config = dict(
    n_layer=10,
    d_model=768,
    n_head=12,
    n_kv_head=3,
    head_dim=64,
    d_mlp=3072,
    vocab_size=16384,
    activation='tanh_gelu',
    norm='layernorm',
    norm_place='pre',
    norm_eps=1e-06,
    positions='learned',
    qk_norm=False,
    attn_scale=0.125,
    bias='all',
    tie_embeddings=True,
    parallel_block=False,
    init='orth',
    init_std_qkv=0.0232,
    init_std_o=0.0288,
    init_std_up=0.0332,
    init_std_down=0.0332,
    optimizer='muon_hyperball',
    lr=0.00843,
    lr_mult_qkv=0.5,
    beta1=0.95,
    lr_head=0.00593,
    grad_clip=2.0,
    warmup_steps=200,
    schedule='wsd',
    decay_fraction=1.0,
    decay_shape='linear',
    final_lr_fraction=0.05,
    batch_tokens=65536,
    seq_len=1024,
    doc_mask=True,
    train_tokens=596100000,
    steps=9096,
    dataset='wikipedia_en',
)
MLP neurons of a small language model. Each row is named by its layer, matrix (down: output weights) and neuron, and shows model dimensions 0-127. Each number is 128 + 32 x the weight over its row's rms, rounded and kept within 0 to 255. Numbers have three digits each.
A block is one neuron, or neurons of one layer that tend to fire together. After each block is what it responds to, as a language model described it from the Wikipedia text at the highest values.

L4.down461:157168160130091156132081143104142077088112167102093195121135100117084153131134141111096110145087106075140101124112179124139097153093156130105134177154078172123134081084140127092122111115136165119147133194110101163064135124106090076181189129128118118149109175093127062100153146095188121159138131164160077134174150080096128164116167098116152093177148153126115102116093081167146089132091
Description: Phrase-opening prepositions. Prepositions and introducers that begin a phrase, often sentence-initially, awaiting a noun phrase: Along, Throughout, About, From, approximately, colons.

L5.down338:140114109127101142146153089123151094131078162083095157102140163106094160025179119160153084132202166098138152096152138156170153128131107113157095116125139157128108121125081120094132074124082075161177129094133117067071128184167074064159136141170115161120172087129110124099114135201190205147133111090060180128109078105091094157156099124109149112190148140127112096088062104138143122137127
L5.down410:085160155131108118148115155141176162133116106113099145046138146126136144111193183113115156135107122102109084139122140101139110146140182133114179071159171150108141096104094087180117186220150091141173089164097084148165183124082139065123096132122083161074136093138120123155149151177148122145121146114159104110160105190170162133175103150113060078138119129119106166141125162132171133154129
L5.down744:114190108106119131177139117114138123142064119121136094128130178129083135130144239166120140076072183141109085137129197118131152111082185123142110079092107148168182178087075110078147134111144075098129175137129106121136125152088124146133160133107144178171097111114097102088138153126133092140116098146118137162071145173120134093142136184158088179129093115093096137128107100159145165113124
L5.down1154:192114140174132142136122126116063186081156158164150153132110138150143140093110162146149139125154123087143113108139184160130214182192146111109082069079207166131127131097097180095132111122068110139128135139198077154122065144149096166132092151109197188191166099150085144124118140126074088111139041119099169110106146150127102085138084127174097142105118162074150175100095103163141154094138
L5.down2323:163148136102155083126119181120125155137104163101129121142067196053076089139183165175168119065155084116125175143138148118127111093144071144134116128075059114171083089105074217052049117101096132101043128136183136059155153083086125146161098176103141158060100094124148150110163164148102139098160156101125149158108119128125116153150107147185114078166124151150119117141148088109083132141117
L5.down2516:154157092139120083108193102129199132203162141109139111087125126128154172110155106124155164055082165218158142115164106133134116114181103181111079108116156076065126130128134130114114061119140131137124144108171131131183179107211032146150211151165144131130104147167094121114143124104098153099064092050171117175123133129121108080109098150117120169092109124112189144137085147125059053120117
L5.down2547:147072156121124108178105171082123121110155118133167123123148173110147147072117097127128138139143103141213100161082143117132168140087103148167155055113118140163129091114119149156193130168169118088069089080128121099095128134119148120140183112150143105154107128112110141165145127105097169142105094160082100158115107137117126121126103096152118173176132179169185100117092052054120151104124
L5.down2626:130121144164139169083160146135127155122086146128114158209124150153126144077144132136151099181131140047159180150190142092155133096147124162157155147112108105160148120154074109120172107152115109132101124159071164118141085077119121123135156215131175116142148104173113102169136075149081083097134074116101132188127121101128121097084162127079070142176081112120125134105131176156113108103147
Description: Table numbers and rows. Thousands-group pieces of large numbers in tables, mostly election vote counts (9|0,|585; 13|5,|872), plus line breaks after table header separator rows.

L5.down1328:140158151139080092184136134070130168151098149139125106124159136116133083099102157110121173160103097141127164154171170114113143148189137149132080139154121063088129150130114136082068075137149148096106048115113096111164113078194149184178120135145115137192061146126144200137124189104076140102125116196181129127155122174160058156127130080185108097187134150144120151096116119097148189102149
L5.down1544:181158141189144114133171024102153084123199165174156164099156184119154158126091156082162179070153082156172132169095190145122124144116087132093123163221075084154043134165084175147121128151129113117182115081101173201113099154112125105111101081135074140190115086130106172094120189066150127178189039099132153118190129118192162138083142095109137131096181130173121181156122165138169137115114
L5.down1715:081135123201123108168087141087182098101155110079111121176099106157112119156167117184141126109168133173119126050125121082201122130182113122167126190146157128129155117082139114074121120098121107125163094116149091142161110099141158053133216143090157145128149142171118130137117128147144118092144157175142093157181139092078168143114141105150096143107149095126088120155151166146165075121153
L5.down1895:103135119143111118095133095132170135149100180140148146125153110110166143178151100103169082132136114177109105129167213107092129082160075133055110166171166188174180143146128174159136103124156171098109103154130139127052125178152158150153124125149129103099083114112130095135121160109108125120169084078142108115153076105145145104139133086113148148093131117079157119167096077138032114163078
L5.down2652:162125127113122123070108120183051091099161156116092132146123148143152104101136105119120161159090051121132152116050129133161142141156144141132189160170175140120131161100113217153149095109158151126107085097127126123135042098055054160138105152132149143147110157125150149085124118165106180198164153043043151113181147057127109193155126119120090117143135163103111116139101116112168176129055
L5.down2715:166079173113146154142223074129092113139145078143116161120113183166095165075165115132145075129044094146140096091161139141144119113173088198165110128081098177106151074162111131092126092166126155122197162115149088109108117096159136157115168126074143148168152095083114121070144121122133133154118097149184111106131140064110135184128066127106139132152127136110096090153114118130136082145061
L5.down2815:121132135134074133144116090134173089118065126128132155144151136104145179210116204130137100153157100138114143080168160091125115119180181151089141169218169154112137205116103161142127129092167100113114181091194107119138156103098161085174179132088155105091134120152115160120162137118145101150167101130175091078112144101120133134177074093061034136086133132123140133109101123109171118151140
L5.down2856:085133114178128121138075115112160109076081129127108138160058097113173156157165145146146145112025116147123137123110075185127079103125141041114122164131103090112100138141154059135077079104192135129146152143078168114116151121094119111147123132076154138115083136126144147131184165126126125109118180130083095102105153062184166072106077178128121144132128071135076144161117121149155106086150
Description: Phrase-completing prepositions. Prepositions, mostly of and in, closing a fixed phrase after a position, amount or time word: end of, most of, up to, greater than.

L7.down112:132104100101130119083145149148184124088171132126144167112126108158073144131067090118185081131104143182129151111183128174156135173109153110090116127089134159152136130213132092161143122123124127152148143114175148129139133129143156156087119132119142136120130142132163043114121116122151130155118086104164081119171107091078109155178098179151184165140157151116141163133122122188165148132084
L7.down197:112155122113130141074109100139119128154142115133101070064130099106144146104175108134152098119123139099085092155163108100083098092174170090154124144152135159115137099098099094085121168151140099111121190153023043044105079107121129140142113108125080131113186083155112140160130101111057139143107106089136105145115122141146093115074093088170157058151146138099169141122126139102132158128087
L7.down428:138084108185161099185121115193076148100061092180180198100151161078172122154164089124196107146145103119103096110078164147107153061142081062146077162082141124144105097195118112105123184126168169161147171082032047100168087131097159175137083078156111144168149128129069091173118122113147105138126127131173122122115101119079029090094121092134137150181176149144148159127081151072077122124142
L7.down564:095105113119126075119169078095118071109138114141162128112108100160081116076134133119103192114087122142168055123091128137069116130119115142080137096072092119087109178129175093067105137091156190112099082117120138101140104073176120138082170126093124116146132114151141161111110132156090109111129102098124114108119138110085138128112107121136130167099130062093110132121135156130134096082148
L7.down980:201089152176139163095144136119109112148118169127112122085184106088118157161091097108085063101135094132149119168126157143127142150184146129081135117181120128086073168151126108168091073136134124158138139154130160104104141121129167151149087130104138139123122122171147150104081110079158132096118124119118164142108147184133063156074148125107176063096150054106120079159149129131116132102127
L7.down1463:180070122150147191108145107123138114120094129120078122060141120109144187169110152094088139109115082174074181149159156137115099145139145125103109138144080088124160163149099120168094054149136140156126124164169129047146155106136147075160159093127087084058150151131169195122128125113220184112099102200106147145127082149190100111128113090153163114125103115123164142114099086097105110130148
L7.down1564:194103112127178150119129140127126136146141039074187099103156079134126092158144101087113100089132109094120061102144127197132105120167145182068100131167121159039168103117078099163172175093113122171163130071153145112111117175173128142155072093106089184110114107145093114129132125126148113078179110100117107099097164126122121162110128110156199189143179132085138154087172156165114110152134
L7.down2953:173110058133100084157151156149194188144088112116119081104129129048070150148116127153082056212111100118137121161146159063135090161120117085110127073159142131088147081162174119135148099138098086145176104114103175117107094113095110144102104112134124131165167109083106172075163161128170053089165077130084086088126126080167150077104103042055110114101043157113141097129111105144128105104163
Description: Phrase-final token before closing. Final token or word piece of a phrase just before a closing parenthesis, table pipe, comma or period, often a year or date range ("1921", "2012–2019", "ago").

L4.down1948:136082154086099134153123126141130121143111117162144130091165176122172103148117195139082057075178148133071120153101135072154111169069155174085092098120158111125123117139079075092200108158141078133103115130077086134125118107159126121113155111073105166122128107156115130094123103141094093141117154137142130118051123110126082118085171182189162103145103090139161118100111075104132035085123
Description: Numeric values in tables. First digits of numbers in table cells and infobox fields (totals, turnout, molar mass), plus words just before quantities such as about, nearly.

L7.down190:111172175139145123127087144138166075122077083108201174110086068160056057119100122110144116083084132078122095144119106131141133101148215133159149060088090130072181127181160091169104100134118108106105117123147121187123124137107057122115149105109079096178134147111120082080194102103123194122135145153156155091164179100119143123135161148142105153177106125087112121116063162133114097138105
L7.down221:107117188125153150102157109132103135125143095118127106057188124094166153178084156123117089156062074184167190165170086108104120136167077103158108125121109165165143136108158122122110119117142125131133075150131091180161167134061134164079070175109133059082114134118102191072138074125075162141117096082130115110134116031140101091199115089115157162156102079107182178112146113144122116142098
L7.down745:094104109132112125168165112136087098037114082118122120075089097071142200158110133138152058134138084131152165092089161102158162181160135167088155201138124142127120117113113184152116118120109129151128145168158117103133049118111132121157161130163178108106144112157135139138085104127074187128148156161130091067122095137158136102144145171113217164150162167130092120215162123083214151154224
L7.down903:080050116088116112131107106111154154139103058168121146099088193128084131140124117115099129071159074086148174071109097110114125157152204100147137142080135055149113188149096142136172117103130133164110126088110138164106087102107095094146126101089108117163151086188130097067087105148135096159159070151146081134168166121111157147156065169038137174142129098142146114120115164139084143110121
L7.down917:088125142148072167145097149153076111100095165103159143111166083065117211137129089121122055075130115142146121158140104146104140150145171110137137094078168141117077169152100138071090111084121171150053151104130130143132143155160082175089115190134155140121106178151146100107049042111099118157149049104115095101136135168099107154158103146148157090153160179224109157154130133149091134122046
L7.down1374:054140128158118150080082128071113122091175177121136109111108137110081066102142115132111174107077143157122114206076110083105121168097137157194130166124115118139125116134133116141094089127102094083093164157160114101082080173120145138162124130101128169108098080081061135151190112132143163127125097126083119141096092084147140159130131093128113129120138106124138129148137189107115115133123
L7.down2856:110110129169076161117122165146186157125075099175104099198129160099166171172095125098099083123137128093082127129121112154121190083163143170149144176071170138170160185149110208085153155130158154071082194106126099146090189149175144155155108116135148168135134173177106112163118135126093156069121146150102135138155193183143205059218185134060100107091088121125074119154090138130125186177130
L7.down2931:106111085115161128155167142118112117132161105077075172096090070086029159121112132205110159168149097114130189116133183092159136141107146092064139119141043072152170184086114144105187189123079092132114118199122196124167087161134127060094150129116096144048108137110162165116116121137131085138081160158124084123097153131164166143097139140138124162121084087082170129151109127170120143168120
Description: Sentence-ending punctuation. Periods (sometimes commas or closing parentheses) ending a sentence or clause, strongest after opening statements about films and TV series ("directed by X.", "the series.").

L7.down148:146093194086156090148095133133104160132149158054161139167170145153163106167083148164098138117114105145130118064115177046177149131112142167112103131059163179147134131202108132153134109217143170166168143181206101156098134095112168090160112144071155089095107064119143085106115104077124204214154102120138138122145142121202137080141174151063132133121148133129179118126109150133134107127139
L7.down230:158140108157101067090187101170140044130118133139162099094129148093148085082139125126054136108154075150101109108127071097115116175158121174073159159115159095143117143134124114076100138161079114151113078164093173144091123131054143143146167117121143145138120051139121079112149146140079130124100126118153134155134100094135124146131112121167140070101119169144101166092144093130146145131130
L7.down503:129127071156112185125118140110164142109156155127119073098156125132178107110170135086146198125108115128114105200196115109105087133086116068128090136144151128167145171109096123117142161180117075144139101108134197158130129110152125110142113084106182137110148138120127081099185140168190060123097152141084154156105142116146133133162099185121116153181120186118116085144106111148102144106138
L7.down534:080112099113116175148134120126069115144153129132055062164104191123099118154139112175096141158142125110090123130087129134154128168150145119141143121090105126126115135163143108158112125128158071181126126118130122152145084112148153110132131143122136123124133141162128140134091093123142148077081133104105144116076108131083077089168120153106134096174159147170107127142064145097140067128182
L7.down756:037121121156136106116123134135106097153158124059080103151164143191154149124155111116111139128149160203134157100131129172080103103125099208133107123076082153130109128184203125109133093086120080125146172123171107123136095141137152085118195107139121132135094116122114134111152087105138096124196137129172115142148151127080123151146128115143086116141140207174148111075075121124176104085116
L7.down1088:169087165118106152128143120101057087086191140172137089107101168148163126138099128131077104112177193129086117147143153062131047138169131191088149081106149062138152073125158116158182131090118131128168127161109088082138151121110177113141133120089141148155108124114191125123123104096153130130131194169189166089132127146122187094093152137128134143153143119066114155094125118133218121101145
L7.down1307:121105115120085079175101132122142097095157159087171047088153173168120117092163105100118147111136136094115164134158164048061111168106145135145137104118117135154108087152099164065145139188145159087109148196149147095070122122098145161091109101104124191094136116102121135059098147112099096153154109134108103173112134168139134064072064081197132187101098116160105151120134056127113125058127
L7.down2319:125102158150130164129098128099136142168127140114099104114116138108101177100159135147138167183125143109121123156173102081099107138103146121080111121090139116139118116126110126102126146132082078071090101129086183078169114132133150101115079161146123111160077125162105149198116138149152110174146118057211146138100145109090128119108098181178148124151141137188123145054128169134121153136133
Description: Word-initial L fragment. Single "l"/"L" tokens split off as the first piece of a word at word starts, after spaces, quotes, pipes or line breaks, e.g. l|oudly, L|ong, L|ike.

L7.down323:045081111121184111144138135155175147169115105107134088173128122127134142134100138129105127090138125115140128132139077104105125098168099079060079092132126135170103042141085131104166116165160123149119130139122086203098120049085120130183093101154036157189060146148105094129118144102188177170064161132101186084147187118159131119096120167118182147134140094139133100107133129178094064134112
L7.down1365:130154142148080110089174151074144155116147120069119134099126131095116162096145144066068101092224155106138098197111195154077077097112135161129153158098144114152114088151101062091109046122167121092108165146173112137121114163130117120131159101122139143134114118114159137079154162111107129103118152136113134132162126133097121119071122107082093119107084172128176151153155139124077078073079
L7.down1536:121157072149094129106112090082115162116085142104092096131142100113175134093094157032158167105174177108159137165164143101151152189116161152107132167074156183207182143138142154185107120151055159134164124144150176086094115119095059155181175069152151104104123121119111137142161084086126141172123120093113108143156143162120129163134103053128124106098134146113112130149109146100073107207104
L7.down1609:107063161201152153120126159086144103194133089135141098220159159139133140163086122120124139139184108151088159121138092077100140128130135132091120163153138106106109133134147104115131100123098147132136160150171106094083110086107145166128148111103127094168134118137142087125168130058087107156153134154124129077135112113154130163117170148131112126112100108137096163139079114118139144152108
L7.down1843:153085116119142133145097108104083180118157111205110119081120138119167154141138115105140130198180117118187157095127157165072134156141134180116119198125152099142099165136176160072100159079132137124106172096095089112122160111105118144143154141202136131135124123156135115142163120150096155160146137117149150167067155099147102111123129123161109130200131104079178091112113116119115114114185
L7.down2228:059188147103140142162131133125112156085108152132120078081105102173151163132142150085138103099144168202077125098101162146123118137138079183140146132092107170137135126083116177214178160164169128146134160139102135108127137194084103070202128138177159173149105090101119166160113168130106166079149152126123114172115163118199168134140106135157121149149065121160140115142111140115090174155188
L7.down2904:150121112105145101135098124175176148109108176124157123103074169182119079077184141124145112100124151112117086164075093124146130143143098101178155100122099172099073096120150172145092135109175110159110175106101179174155195127127150123174162049144188139147130163050165167131072091152068150146159108110119143168128116134168163136161105140105128139103139155122070156117103128129175121058143
L7.down3011:121139116122135141098126133127144141177117104152093163083138168120103137089125167146074118092128121166108090070062194120154174157117093161132152106161157077140108147156096127166156121188109081113147112115109150122113089174156162113101090109156087110091139120126136168145157109158085103134189113159145102157169140114136141185135135193154142066077138155130122155102088114133182130129077
Description: Digits in large numbers. Leading digits and comma-chunks of multi-digit numbers, mostly totals and attendance in Wikipedia tables, such as 29|1,|661, 18,|912, 3,|773.

L7.down44:142094127122107120163137110131094126128083160084104122174129110096187121128094138147179137112102148093157155137136137139119105117107140196129129140119124063100121179117163081135107145148102144168097140125135143106171092145103156106070131082155127096120107169099168150147107179097116125154065072099130149150149165115103144087156140099082114144164104123083167137097103111148089119089183
L7.down843:127128137117139091089156144178149106051139096201139097155088058125133127102171138141127101043102156142109149101130159117135127155080185119141120118138127074139134176139162088109127135087139103133120107120136107131074172098147070120127232171125177107143122117138111120073080109139083110119095170126170164117059135080119105145162104160141105097134113113096131106097151139132157107098093
L7.down1186:149106151161117153102143119087110065094122059152153149078189094122084101177128131167111081109099140093122099102122153084184161112122102098102146089156113161198152108123116116079163103137098123148154099141099079140120114144105081154040110131124161118098133096122158120086164148160141056124181075156086166176110146080127149100144085071071121153135086146169115138138089104106215075100086
L7.down1199:103113138093181180139180119172152135091108133132131107139137142098066091123125126104100136138064121119167059070095102096113149141152118120105140128180128184110164158125115117143134096120144074071110093149139179121133092120018120115078132148160118123103135131154137162148146133150142146161134105070144102175108112076135148092130141136135117072121099140101108147094133078101176104103174
L7.down1237:112112153191107100140119121104136137128134184110130129121146109078092132117119092108119112117152157128132060071113156143137141099145138088120133144117097148108160084150163120128168143122128065112066117087107109138122086099151133144156162147111116090162122105125176156125107130096097066073154115137147170132163165060137117105091143074150126142104141113127145111106085093105148141072121
L7.down1538:149131135114073150146040109124117066093115152112088155165121102140140116140108134137115151151093181047115214147094097093130142131120177165112111124087127128138113141083122165115084114070125120089092093114117082067139135124156134086118144134169120096195116071126159148144159121095135133166151060132141124108180118111115150159127118098072097102138118108140162104106074185172177171127061
L7.down2669:143148155138134105117171127102110130115189125075131109093143151149118116161116156167093096152069122155130146121144130152119080152138114102114121156116156114100192137169127097146145115099117160122079194141102127109136161105107109127115167161104073182094109167130151109086193085136093125123136146070104201115087186080114178142133116150146125112140204118140154184068131138119041094155118
L7.down2768:088133133114148088094129146090073181128154126106077151097131112099176117106173156173146211140147160088157109105149059101170089125124135143113092117143120117096117151070149144093141102150170046053168084151168126059095130156151109118129102118144109138112129126155127139178181136102151121125128129116170171152152186144109159134101113114176131135163174092186105157106127165093168120184176
Description: Approximators before numbers. Words just before a number or quantity, mostly approximators such as about, around, over, up to and more than, plus "by" before a year; weaker on ordinary prepositions like at, of, in before "the".

L4.down2123:096105071130129160136130110093131134062132135020091053104149126043094132046138095116121174142136165160157163104062090134150152184180142135145147147078070168111125156087175109138127109163139141182146120114150127131172166144132172118179143107120155124120114149152130141073086114094162109160142148074147098177158090064118188174133157115109149125183136081159153217143061116108204087137111
Description: L/W-initial word pieces. Short pieces starting with l or w inside names, foreign words and abbreviations (Le, Sch-we-iz, L-le-wellyn, STL), plus stray 9 digits in tables.

L5.down578:124152109150159095159137180113043132133121104081082104165137170168175115124118105097094115170119121105129076123067135206135087172077122105096106168100123141126076123136116114081134143075133153100109155069129147146137086089113111106158138132094113076125146146129124097064129140113101114102133102072130082054136064135137134165144139128146102153167099115172118087120098129144126102097085
L5.down589:112092118155103125134093114128143083135157136113113114137130096106076176093111128168160176107106115178158132178121096134201138142122075103126117139151151088195131145136112080076137094140139106170050133179102113073167096188152165117175108183096128100136106183096123113195084124134119100152089115164136087135164168122105135111099113132158181087162159133119135096164109109147118162132117
L5.down762:120131154119169100164167104152100110130120088154149163108063053150159101134133078134101070139173100158097078087103166120123117129113151069117110135100159116119121165158128125121156165129178125138124091128144174097177117133121145122075137151152122186133128141139134125131134164071149111078079096093138188129129139112168161147102150138123107084128165084089098127184100185186110124191127
L5.down1322:124106098130098086118116099072100126165112130120087189086095182073097156132140176161182118117134130108101132117120133123172067123109129110113181098096126120128056148133098120157147119136109143140068131137131111138131103096139102050132150124127120130164153125114172087132137161130086128112128124159162113146172103176075143153120090108081110162093163106120114124144159197123101122151080
L5.down1402:084094123140083108122121069084105171130128178177120168153127155128148135110155130170138106095098123125071098174093118194138140109148114073106188191120164097110080145175102187131128162144123149136180070100097098089149132124131149145147127134170179134152118150150142066133158154126121133067152111134083138128143122155148136209156175181118132136161167130097117107151152145125085122142175
L5.down2059:144132169108029099127082130138111147123131159145164089141137177094145092092134114162141122158108212128118134128134148146126100138100143148148151099095114139108077061119070144133083040125125144126128166129150134150159119154080078086170144073129141129176103148141114095087093101089106110141076160137116134178168112125114123095137128125061147128173150085124098149133091147170143134166114
L5.down2493:157078068071126102125144149128088102118140117178143126111142148149153141124097150096214137146129111113154133135110146165106166173147149118104123123091142171139086164045070127168102158159131124129110127130132074181121070139171136105178098160137166089153027163068123139150137166134098101132150141075093188075127140083142144130126133085117101157130171124114130103166132171199161089151144
L5.down2907:126095104154098121113116068069172099141137083148115142162141155213116108209091193088124060104064089163137175171136131132122116094120164129107101089135171122119122122139090147145134141122139192119128163124108084139146111076126169113191116126174127093089106146134127129091147121171151117121117150127139149121158109194183148185115152146103134121193144162106103095136094107198134153123136
Description: Row-ending table pipes. The closing pipe that ends a row in wiki-style tables (film lists, sports results, election tallies), and more weakly sentence-final periods in prose, as in "College." and "region.".

L4.down1725:123132109116115172123086171099142118120098123142103123144102076149090156114132127135056213190110142123092126198147149146106122204117091154151116126115120135087152168091156171149079108059130112155098134074128164086142112133160119086102129129176109164148117098185131143135113183118186040156167137122149136051152121111169134156127149170152149103132136120161148172104095002132122132138111
Description: Period and dot tokens. Periods in any role, such as sentence ends, domain and decimal dots (Crypto.com, 4:30.19), abbreviations (Mr.), list numbers, plus table row-start pipes.

L4.down1770:150135160117127076121127156069103077126087172140141128078089127126136123069108109119106094193073124151167100124179119117112117099144131107145132113106147153132147093089150166111171069116141182105165143084073161150175149147130122087153122174115157125123122139110084091131125136166128183084091176143118129175139144196160075056116142175135118158112122115177150087070085070200124152160112
Description: Range end points. The second half of a span, chiefly the end year or date after "to", "until" or a dash, as in 2007 to 2012, 1842–1916, 1999–2003, plus score ranges.